python train.py --n_layer=12 --n_head=7 --head_dim=64 --positions="rope" --qk_norm=true --bias="none" --parallel_block=true --init="normal" --init_std_up=0.0232 --beta2=0.98 --lr_head=0.00638 --warmup_steps=206 --decay_shape="linear" --final_lr_fraction=0.0 --train_tokens=478400000
MLP neurons of a small language model. Each row is named by its layer, matrix (up: input weights) and neuron, and shows model dimensions 192-447. Each number is 128 + 32 x the weight over its row's rms, rounded and kept within 0 to 255. Numbers have three digits each.
Before each neuron's rows, "fires after" lists the tokens most often just before its 100 highest values on Wikipedia text that the model never trained on.

fires after: " was", " is", "0", " were", "1"
L4.up643:132075151153090139143085111121095078134101129148089102131127157114150119161093087114136143112139113166111137113185079074151133148061096079081137127133212145153121156104099116130136159130122112192154123098138130092115109135173155135099082136030140068137113112155109123078125120183120141177159111184154162149126132187128140130130174140103141136133089194136118111209141167160178160081082114110144119145142098138107115093157102121129127175092141127143129099181174152168143121166094156147113113152148119175127125156196099091160133031125137181174087081112107041107084103099112120173141119118139089144157172066156096160132166119091104227147191158109086163114164166115129164116100121197151092192139061131054136114132113132145165144110112157075082095142171153120133107078121071

fires after: " the", " a", " The", " ", "7"
L9.up699:078068131216132128097097127167134132059155150136107228106169152157150144100116140118151129109127178123085135065065152069133122115121150069177081167167143056143115132188153107106134110176092117073117134170105113125102134197146129090135176135103140104180088104118165143178108095129134061113116073112160133065185121160191105198114073091063156127147160114106077117150140141096135143168160169098150110086036159090081122115119155126109137101112175153180142168097152157135129158093148109090107177111114119125130124174158135063204101181204167136149106097153048023175168142143104124129134114103108158097103158107130116136133117105113128126152065193111111155130141141099153119110129127131126137137133112138125135090115082105095106091140116153077141107198141117120129157097085069

fires after: " K", " Succeeded", " S", " G", "-", "=="
L3.up603:116117091114231126103150173144080120104090133110128177133158140109077089116116108174128111148194156132127112125118093144129093126120159169090140103109165092163144156152137180154170061108120126128159069124064103121144128163145180113137155105098148081143111140105080134128136067116133140119098052117152156142216185120145124111067119178130101084125138142125081094134127142120111216148115152118135121109125077179098116092116129161115124143139105122095078108178114167080111135125153193075139137173128160136142087112116120097176085121137151117197094094115140124139161135135100137088163097076097176127107106072121098128104104110084135165151139113134164096093115104086134162061176162128151083116129099125157152094132128154106099089087150118093166191149095134147070177083081123

fires after: "–", " re", " |", " withd", " dec"
L4.up682:150118148169161082137107095090132083106141118174108168151164121109083116103151097088122173119105120119138106122209106117168112117116173128163115137108069057113160138100134130170155095155146066109144102144155111154151145104105144126155130164106101140139124181098126091123150096124107055132180064141170085099153167045121110197095120079125144092131144153097202119104175170170119143180095121124112063143099138123101135111154151093097123159119089120155119070137151122153181141077087155055124116129145107108139119162179162093092131173096169143115137088161049132042109137153095140121188122185121080120105147115167163186120099131130136205142161123142091076080142140105175147120117130128106150133121107172156117120118146120118176068182064142097118134118139146166139106084159093

fires after: " |", " \"", "end", "Wh", " is"
L6.up314:171122158204095086094141084109161158090106075150095113113092169069174132201077115149177078159124144176102113078144147119136127155121166118165190106180078169131107146088123093086101098130144111159136081148100182138133153139090110131124112152161114108185106124116141158054151174061161122167133167119131129233136089127136125105125133138150088144144137119143089130159099155132161153114130115128114151149159194136166185135124127144102159141121142095165131101089155161159102153142102186140108086130117160105146082094119128131154142152132123121102114111143088132135173168094078149134137146125158188148221135126138149103122106110134143160157101147077153107236103052124131142144147104136115091104126113118140122133087137156159127142105162158117102092148106133057100112139138061

fires after: " to", " can", " habit"
L4.up35:121121168121143128177120163130145096166113132113124140124153096138075212166130091142082117132119108127130105095194125117111136177149121163078165133151147095132151204165103116153132159148109119066106096194116119090129180100106113122152159150152131110149095220169076090126150170104150126127130148104100168149113105072108103063131167111127128088082096108112078067102165139093105189112097171096128107107138137128152109114152160153122080073143095104106147091099079164183153133106115102121129110064163118109122139082151141103151100162135106161103107107118116095158089178117143121172148112162107140056095054151102194124075134099140179196152101158118149107053164204140147163101140208159134145099160145115138124116153094173138066176169113114121114096176098117124091146164111099

fires after: " |", ",", " the"
L9.up168:110151150133133126148141111098123141133113122191110154124103104070124106116106118183154145103145159155123083068075146087090113116132151077153106085111108192184160119158192092076134117199195083171152093148104171107161125055115150168148177108153131148168145166126127144094210147115161120156106126126082169131181115154118132140150082063153086136112077101101232146152109129112129056002130114074192114067098118077149153205188104140093117119072145099145110186177163088149080132110132134105114178146152105040119190105119203138102074128160133099111129078115158155120090201123122112140125164158148143128107178121120111110113140096141147102113104117115073154154160119182123103093128131117069127130132129164123134141098105134102090122156135142151151079147127110148104123113148174

fires after: " |", "–", " is", " was", " w", " a"
L7.up423:138164136121102135194095123113100115115084110144112194209123108127122153162180122146098150124158098107147097114117132114130075125161138115130111109099106125092113082105124071063104094123096088092126106206176129046152141099110194115140123182156162083169141182128106107119108065191119101135048128139146137079126120144136139144101153037090121169120187148079161163162160110142095088103125127135162130104154167081154172127130115142113139135092184080093129143138212108173109123134132172127111135124162095121140119083143153133105103134114144164090127113129081108084125115124084126111173131180088100120129160154120172113139203145100158184082168106179163132130143166090154070112163158108096054145087080179154129090104089141146110152156133154111137125136074102054127108098153134

fires after: " to", " withd", " st"
L4.up129:081140137169149124140181139160101132188082162113133124144179125110132129111130094091085097150112101144121097166172132126131052020094135116145088103101097125150123178150025127156091116171096100044152134111134096091129146155054159119190058158078116145172145083139159134160133081154132116107122104133137161110099063070108190164116111116110140184121118137065161199097133122155137105142133109138121080128156118117175099085163060150099112137119159095153127104205159118158140121123126147106083118132108145093104156139162089103139188104131173106143124083106103157134076159147156167088114098073106140107148124095128104135080093059135157207163095167160117087040154184219100102138111109138124144155175090160168101158106139165074168117179073159111114103160066143089110118155132099

fires after: " in", " to", " of", " Az", " New"
L4.up527:114134159093135131141170070143236118114087138152143164150111112137111055122162137190141175165129066104167139232173144196120113131080055171149170132172139074146133116111125090052105107164109117132116081112145198124109106123118136160134116155121061097174116106121164109094153162115218115194092139136118081128085093063159088160138128112130130104103109108146135149114128132144132078097102144150111105139099054180186149170130116123156086120145071077134118162127135125126094049136153122143109167157102156107111093111146106123080146067153124087132099119126143154127093146116167113150122092145098111142125053151142179114156135135143206183134069147164162119105161177106127164156066144121067127143092113147156118122163158118116150154144130120137127066132117137157074134093131080

fires after: ",", " in", " and", " his", " a", " her"
L6.up600:097132194100069145091111173095175117095104173116122123135144124132216125155109100129113117176137153178076138119138101168109131088105127141095123098152117127145144148128121122131094056091071123104104131135128096111089125111162131129159103153126119083129101150124098120132147065177130133089199080111163093114090123152152174125132053151120119159197145112086141141130111167100090091150095151057110082098084129102147138118234153125085077165128115127098069088184163146111140147094183191066083070122151134129171117110127112129170136155118150170145143109140146086105168110097066128166126157140136129135166135125123140152077125128164145106112099149137157047102093136165152137161153156141144101111103114173168068146137100126143142069070093108135068165087136114085133120104140131

fires after: " P", " p", "p", " M"
L3.up889:166095173147117113135079176109169131120103079162108118128111126166183134178063145160089126107142137162097115105154141101083137129134067098123166123186057153140149061110107153140123128126133162066136129149127174108109153143071190122144101176161110133108109111090161105136144070075105117129161113123072106188100143120178133178138160143137093131135176186154127134065119126130085081041076142090089095146117122168180134090129106133138098099094189073146111180103119173102077118067130112113094129119157150145119120064129088112143098176109176116146076127154151166117174106093103150130149124130078164151090188097109151150089161139164144125175096130153106167146110166149147080108105097089088111140125121071087210149092118168114117151044104155125170146138092117144104168128075135

fires after: " as", " the", " most", " some", " many", " part"
L6.up498:124090124127079152208099154135118070158081160107162148150116089113179135121093175130221181133144163106113105110104123133085147192080094114165127106108128107148136145159098038094116129171085132134148124140071129123129103152096174068109106165114072125108124175137129127105152116141100086125169069141133097119098118118143120174165160097082136122144122074149185144138058159140127133114130104131170125151155129117109112109134157142125147107116108138118137214148184129126152162142101140118128095132152132179188134109150101126093162103120125154144106108117105097131125124018122099176111109119064136092106208127121153099158119166092168161169068135156206116112140118143144090113138149113116133121095127131119146167136131211140147133156111110093131157130079105117120189106149101

fires after: ".", "3", "5", "7", "6"
L4.up656:066101108111114106096123078123157092125064161143138139140082225138105137164132119147072104152141182139110103164141118089118148105115136104160109088134073127131154144074116109128121073107094118184143081013127104062102100179126147146163175176114152103134143202089157120124151117150143091091119124108128158177175171115155148116108068095123100119155154169171160164137125158107161100162140164115117049114115095112147158137129112158128131088144152078181105151112144108097136112125091125113109165179137166172114125198135136181089163143152056099139116150145115143133101156098138107097161122138111142113122152160160107078125132116066101119132132153165162101104115108110107170096133216064110126151132067118151130127173106151096124147068168145108161121163118145103139121164110088

fires after: " to", " of", " in", " for", " from"
L4.up107:179159127150125085121098094140110110203105101150118079136138138106169073177179128084114150156103075119130112159139110106094081081103152107176095114181146049143163154126093098129179146140089113064115124062116152103119159111142156200189173129089111140178135172096070078103121150150142125164115138179127134164111130131167045122119095126100161120109115102127130100106162155131165142119063154079165139061098143120185148087163145151066071144140168115149136086151222128131097187064074162145126163112096113170173095144113153110216177134185124122138137118129163093135122215096135065133114113123151132134144129176107104154121131109101145145182105164105142116135102168194156068085133158147091123127139116072126170155094151130130186114155127067098120095139118153116142101152194100

fires after: "'", " P", " Men", " p"
L3.up512:159145171119131127159130148152127068111118071108143089124127106124072087105084095100127067144108086119068116198104095176118148090117133162115156075181100106183143143128136135123139099099149160119076113138128190154112155226141110118177143116139119147081066121100069123106134142101167099178156125167137189119087130073153125109093134155106149102158075148155158110157148178101120215136113182098099134082123136142156117132154126149112116168146071115088143134087053130162128121167190114108145101114185138130150137072144129138136105169091172103166114126165116162127165150205166114104194147113076140106173119132137067135127164122123151175121121148170100163069121210180119156084074117167072100069146106111130143116067155182122118143161140161135061059086128140123143141080135086

fires after: "0", "9", " W", " |", " Form", "=="
L9.up487:141162107147114076120117089163126090125131143077127114128093183153111154136098130161083130126143191181137192168127100124117127159128115120168184077167118090117098147139112160087133175133134118099150124124166108126059152116107131135131107135177102118158121127165150122114138205091142122142111141109115081134078123062128119196108145141121163170132143130125068160076131150115130059174166042149066097129147090083159189119184083096112095190103128058104111160102150133090118138073101119031128112129132098138158079137139092116126118177195164024088084142154070161085108146163144111151162131112156122101130134089143135134122107116112221093121133148151113158089113123079112152124108163090129126083105105139145139117143126087052174088127128080164126077126139116114157094103146083

fires after: "0", " W", " D", " high", " Pld", "."
L3.up684:115104089134097153131118148120100091149056159158149151133118145078137093120147141093143108126138117139134097080151073110060150136126180122128086139107117103098069098148100127042146174131111114136138080135058140147122122140099177173082073179147129120147096129216103102103184081098113106080097125164141146127137101161160058124166119133134090099087123104124069167108147101162114165088104106054179114136160156133164145082108099173113116122135099085142178140153120126231107196145132102081086126160155094152097098171145147165096085132182064136164096076180096094112131137140136064083057095193129113095162119146172105079107087099060159175139069113142145136125149164117079177139111176155124185149131113135107147190126134144124144142098127140104176145137155090113099115085166135

fires after: "1", " the", " L", "l", "if", " N"
L3.up262:138204181132106102135170136076176106082160062160116157138132170117136128147132125101145154161139127136141089134184103146133084138124162114133109098152119117134087143090100086076183125165143129102039112143114106140042114121141157118120157134165136187146130132093130148093124079151138096141132074102162139172143125161172146198087074077098168159117128108103131154156110109118128128151104145155125111108084160165115148124152152087149181109111088157061141116148126157101193146091156125151119102103155121107125146176126082075107116130136111138129078115173142144106075162104097138102116096134124169125114109149133179155140162045116186156077162071146181138160115073124109089101155127162110171143122126105107136147055139131108108184110092185113125133144080116053104145130146174

fires after: " as", " in", " the", " In", " As", "1"
L3.up196:097064120108121137159134125102124082070138055172183167195180090117154128146139150164159145109126136146124128123120117108109133134056119202148096148133142168153075080129143096068106138099155105071111101061074132156164127141116129117156128155132191153208095133118158128100168153147197090137153055161105162115124106117176128116068083106103087208135128100143099140144129126152197101115104105134166075176115112129103113071167086176138103111155114131116177138139152141187085178097073148100113133153185197200129136091095117082113216164143143161103126059109158131089093106160149097123160124129128141122121144087151155089098152178073197117140072114100059120104188108140146085112101199174137173088132091126122156110125122131153133124119082131097107059162129104078129128095163126

fires after: " P", " r", " R", " M", " B", " p"
L4.up878:162126108150091115139163144057108116131107144124163127098145129138149116154148107151128065166108150126000094100082167099089128101120129131137129109121168101118075116128199114166148067125121149119135123077098140045190167108163156109117061124120160105173150060165155108110112147130133122137140080131155145122147184114147156150088149139143100097212151170145123158120143158100108139112120169085118133091173153089161144099165152173096104097122135137150101121144192150177102177107108148118133103148137082121119112104214060055138190106091152097193122121104109135187201097092127151142110125107129110053108150119087137117130185079156134135170123139142127126077165130133137141111127076115141128152152085084138166118124094108121094076095144152113095149182069171103050137136127104

fires after: " |", "\n", " was", " is", "-", " pre"
L4.up327:216112107183086108128170147113161093109093119117088159153125120110123074170073176167142188219125115123091080140108155143154117179101088100125143111127155101119180096107159119119102141132135067125138112119106129106163109145133141108132082135142155051114070154147125156095123103157132144206139121169120167143099157161099131120077143080084129112106132165123150104139114164211151111111107151121130157132173129114113106169159110104113095144134066130077168119102194182137151153109139142151144138094138091106141135119103109070156102151166134173091147086144086123073139116190104068155132125211101131127161079173110141087149159138042118127197153119141125192097153126107086058131117141103103071094119050126117172191113146134134136133069111144119116111175128109113072111109171147

fires after: "1", " L", " A"
L3.up316:122133161140124125120169122154100138052128178133093149146165121094138144150140134133100125127156017094052153161070078131122059128149065108124102140140096142125154113128102182033110093167139112130130063096097156122126084134190162138180127121141114085132032110112077095090153139146106107094117130172144113119154095164061055168054116163117185149153125113104072177180135102128072135133098088121160111087096150138125141112173067148112147109119113097121138126165190127112094092134199149149120124138152165099115104149120111124147132145153158139135098112169097141124111199147089134123177123164114214078134136133128107150106106152101145162176158194103111133123091192141141141165177143141153147129102153101106153134177136135143129126122168135092126107148149147082101137111129146

fires after: " the", " The", "The"
L7.up510:081092145168141129157136145124067130087103115072076181084155121141137117114155085109162131134125120163134148113178095154150159120136133158167114159152150135115167140191103108104181091175093093075153111134156133116140140034054095117126120173124087134153069179119145125145167126127099072133157093076109190136130180120195166090169103133150134131121109129123101117164085174145121157078132135161150087160116111096135130183185175123131142055138160137125109160168199181149177139134119093100108120155113113101139108091138141130107084127140093141160134110046098142142101102150105148054142111108163201080129096127151121166149159125088153117137138195144126129114180149127142118076136148125103173155158098107156134106073145173103063163106073179120130140110123126126165146163119133

fires after: " The", " the", " Hor", "The", " squad", " Vol"
L4.up191:165125135118133155179070123113096131123042116159120114112084159114130119102082176131116150138140122135098128102112105141173172175120067158130108129133168150114155158115158131132106125095071114115122110161113119041050122075128094129118099134174151165116138121082206088115231163136131119142149114132153140159123129161162107132140076085108158119165133126081139116124080174087044153103111154120196109149089169058130126115164106112140113099116116139065106165127084156143138154114169131124134094115117146114195142090154165168055145107093133112153144125085181119123159123138168117137128101092123189099101102130116115136069200104107114147114138172200179182142139162138141114155087131110169136183175138170153122086065179131144091163087124164103161116127101107106079146119138157

fires after: " R", "0", " S", " r", "r", " al"
L3.up330:104124148150195102171197113095124147159186159212120124151132101149151138168092068108104078137087091159055145159094080118105123149149150075155143049122129058103154131110148080138131139130117141134106141149080174116121111174132134141150092122056129128152122110128112154162172119142150075133129109087163181104156127132083117144090155176149155121146159166119120143102157147131134169118127157169129124167104126138157120158138172110097107141138080105080103140169062201078080143157171169162093106151135152126171134105133114103125081178123181085111082104115078143103121153163080174177108116147098157126158070099088128175119148136114139160105084104114147131165079209163083156098067128187111136109082172100090114177153147128128059105144175096092092154117152173172117151138120095

fires after: " the", "|", "-", " \"", ":"
L9.up463:116093123131106119117130101151094179097091118121113191113167121116146162163161076087132152157123122157105120069165146101180085138116109044128162080125127101135218128095104160153103021138151100116114146161090130083196130086080134093101119124145155145139073147105219125130168118112143140162158131153106152139132089167151128107075067117129104076171131106102167138144106124115121177132135130101173160131083171141091152166116140174161147158080116117179117121107125159137166139099136144130115154054140135132131152225138093178078091130102104114096135141146088096152158069183076075134125156117156181115143066208184202193106111142133199142123078127151140123066147135126172097122134139103109114116152124115109128170104086114117033179099111122098128074146090112139164180153116142

fires after: ",", "0"
L4.up309:121162136159131131113126133133136090131090101178108117132116104105172130150114088119183108205119214118054056202064118123098112101120120081105145147162066111155158077122168105113147122146078082122090116117111141108142193106150173129184073116121088113177120166148095111075100096146153084108092092090170169102101109177173135166123096072107143155091063090152109153127185121092156118147092131049134129099157126106067156143178115171087125126090106079152170137193099204186082185149127168170126089152169168142150141121136100115158166163125141127145114104103113149120118153087095109129133118168137126097153113073150145120095126064100124240117120125158098119147163109178095061139169130146108140077052098113103129157158135169099097101077107106107125142160118129099106153117171092

fires after: "0", " expl"
L3.up462:104121149187127130178117109147108142108108151127137132130087151098147109139162162107168115128132152153076104137137144143094151157048084083112066087124126146176141119159125160100160160147145087121147131148136160098097155099113121116159086099169147118115124114107142100088136116226139140191131038103112077125090143097146144134131032073112083156112096118118073158136116115171058111144137213144112091167128114101089135080107083108092081108175126118097127137148101167172075133123140161043154096206149154146088155098211100113168106125139117095111121104095116121092185141127082076094113162115103101143095145088106151085110089133081163147170104138154159141185115162166107169132139106112156175112082106189077129126177094159144193093151078182108096141087076146117100141108114105

fires after: " the", "9", "8"
L4.up880:117077104094191122150115093128112125133178127132119104148144081131142174142151161101131139179183171105109084136142127064163152165101150133155148114166169112103144139104118064088158143150145133136104113086104121136135088182089145185129107158125120142155128117109120097151098189100127118107151138111156062121123137176147114165105123077097137118198143129096159153126116154154136056117120112106183113120120124183137094140095160098131119059138106134163106179103143131126143153046176165082135150152127131204114118142168127116126198144069125141139153071156109110134154139204110184086090200145137185119158130067205160200129136098108119106135138173151120078154084203125113148097108093072063155098112137100120112187172105167013148088134131192066102110179058137132129133174107149

fires after: " ", " |", "0"
L7.up848:129128169113098125158144156185144107166130180178106061147158100109110155112193163163116150128145101098116131078143107084143084127108077070144089201113164140147145093103126042126168181129108100123152128110078107174117122106122122108092076144104128137126122130115063069112155126142164057154099102095151170120135152165144109163136177125084185103167128108119131158135102122154161127148190130090182090129102141131126161124079169155128122155078106108092141090160181128150101130111105161052122108148111128114139127173108115089116145172116160113128119065193094149121161109176120162133228117113116141106138148107195124114093085137135105181111090173117139118111195197163119131121097130085142084098158101149124114159091141129132143122148137135078161144123104086091188109118147119

fires after: " the", "s", " his", " its"
L7.up824:126114153128196089158160147122172095109109095170101122142158127114155061135128113089159120143137127110154129148165095141163136142074102063153137199118108108132138142113139122158108077073114096117076127193121157110130098113105107128144155155150166100156076149134126100099104166117150113124095130119102184149102165152145064217071097069127120141160152123092140136045092142180100129096139053131134118137070141110131140125139204181142103135064157152127160135093136136128147118153137152092138112124123118191126098149183119066140152093130076133125106111165069134130110143140088142091113135083038143136115103115159176189137123173140112203137107129117120170098111129137142143101096105100160102078130141110112099138136126115062110111130122139098107129134179118087077177166063124

fires after: " T", "1", " t", " A", "T"
L3.up76:166136180131142142152159124133079147148126151160130132126074126109134185118092147140195174098115135123141136079119088153123084139084104075138173084147179118105099101111156079116085161085136112124121103171080107124158127157184209154096114134074144115165130157162072096136200195183128074155165124144155153157102114127164115204171166133195084133160125085092095120165078146156182166079079131135108080142164096141189113121161115190106122133145162112122119127102094140155109134197185112112118134095149087106151123081188061164166110091129175143106066105109126106127180137106123132090144130113145112107098105139179114143142116088112167155126107160184129137133115125111103133148105051147159060180129110108165184113123109135108117161142124203134165124110130111143152122056146095

fires after: " was", " |", " is", " were", "–", " are"
L4.up766:173166099121105061174162140177135130113134131164076102104152178092079100125091156143157138114149105140124108089139125104128079125109198055094183116157129130127137149078132146136164129140177120158148094087133111080180106168088162135120101115114109073140112139162126086054132091207093139150085107170175150188163157105127061153141160178126144080124124228142105116142170112156112144081108090118121120095133124154125169135137133142112134157133180123144138144130153166144095172124140147158134168090127105109149129112180084057145113177112111141174113094135076107087091127113118111162144100160100149137180146190170078105157156094138142160148172094116057168134158106071122127091187173126113132092134070124123105112059100148152058175166099101087098131159092112135084060136135104

fires after: ".", ","
L3.up808:102074068090151074138134090145120110147112104102147156172134137074145105149208139149135158168137184161174122094136103155061135132101117132189152072124164054128140111133120116126172185124125088145128115063138131108104087105087154118145128184150134068136134152148114152100189102205090128146107115121100097109134192125169079075151106152095143149079128157136096112125144106121117129117113102051123128100124130149165103129148121158066106097120121109132166184141121105133129109104114110053127093184131114088097149196179160114128168131167062108111095134165111174061100151116126079131151136105101113108135117131143137110123133115077098136149191143167177099153123176180107092130110123105159084120119080131136149113195042165109193105139104164137083176138039087166130141109128076

fires after: "0", " in", " as", " sub", " the", " inh"
L3.up665:033118138128156114092151124109124154136108143237105125070151149113121116169161105149141089134176168125127132142114122154114090100097110146132218088185063120143085120135126174101174105090088078138144123061060134126094093094117118105158138189144134095144107110110138113173195136108124125145113149116125131105175100152095092130140197134128134118115157066175111150157077059111140150096110145116109078036117154172093173117139130169091069130097048150080120129167147143120141119108134084093180086163196134175118157183191154098097162101155185135134153109172161098132118153125152156125117151153064165122152151082199153145146118108159141119122104153172078110177135181151097135107089103057055135070135120131117155155179089182072092129111126123128117101166169154155150155113118174

fires after: " |", "|", "-"
L7.up435:110120160116133045185132175105168106135147068097146118149069239099150113147070161086157093122104125111098118126097126185073186174121085146120123145154126089155127108125109161171119130169085111153099082052107141153140139101111126193149080197130165112157094185088161125085102133189141071192150144130155174132110112155146133142132082114147111160152109103154111141147131121143141125121123098159116085105088141116132141153132049121153109087148159135109142158086112162200162134121135124120093179192122146161148109135098105177096132207162073146183097103111087156108159147178070178104119083162176145093119204116109134119046184074139083137108108096188087131128113122103098150154103104115134161120144137100192125137041142181131109143082115108097154113156123103128128120081135049

fires after: " the", " a", " an", " An"
L4.up68:092141131092126112133082139168128136123099053115082128084114173111134175135087069141155119105122148144063110116129152144185142106161139109087188113111141132147116088146148160117153125149117135111160127148091165128093135120068107126109142146172137134166053097070136152109160100102127097156124159150087129173147144127187096179163110114147118167145147190157143084139096120128189181131151137154090117150138096110136164134187148109133164126174185143131053171143163154121084126119104072084089177137186115147111110189095118130160182089073194064145109112104093192058167125113176168103098136126140182129197107129165090119096084089097128178170099135144077133132117140102151170131131118160156122117049121115118117075138161138087100139111100068092106077146092155025109170123070164

fires after: " the", "ounc", " The", "The", " K"
L3.up12:109094100146139117051126141071154145114143140110097091126153155101132120181113098110126119147118138188094096120124126133108161076147098112130147137117131120141141126140163131141124091219108128116137128080140159113099113146178121112096158125166158131153132207140140059138118078158143110129102082177197137171134096131090130128133112113133148095094083120036222157105106110131125056098084124123114153086156120138143129138165123156085107093163118103125081081153095142191173134118118099130113162156125117087088136083125096137125102190165149149164139110186086130181114177170137092131062123074124169117107078136201093132122192138156107113168120146120128114118127177140173105120109113101139210157084114096153167137141097182089215121127118203135091117116111127127085108145117159

fires after: " |", " the", ","
L9.up385:120112143137121128178162096145158074133132082156111165146111095124201123092177105165167176056117097133123108112138104118139085181124119179150055133165127169175133093117140142105104094141097091089108124187094137128085136115117099127105122150157125129104143154164101102128135147148148118145146092138139135042118137150110161167096125136122074149179102135160131134121104167116119164111080131091168111134094109138150127083133138156097080164144092120086067130221133101169139106117158150094173156152117159108157124147086128132149140122145174118123106165091164135071062140154128139066113157141081124113140139086129175143107127098119147131118155166125137108099088125094095144122145119105083060136114133088114137168125132193076158155102121099106132131077140120120124171116085120

fires after: "-", " University", "2", " of", " the"
L7.up524:108094122105187110152153093155108137171139132255130095131139139097154101099093113117130114182148148155095128117136105175118120110064118106170083137125177137106113093162067149101143068126102135128147128042111153093092061141079159098137078115147150115150120135122084133120109177109158131128108158159079075124130089118120139170099140139102154104123191093179090097162081101155105122111167165107186110057134135141130136128084157153152106112145088106104129101135173194096101104122112116075112152102143112098139119182199148124093158179165142150158067095166081108167095135140099126090077119195138132162157107131223105152105110154092120079155159081205190138162134141176162115074105128106127137114096110146153150174108109155140211146125117156043171114117174125073150142110089121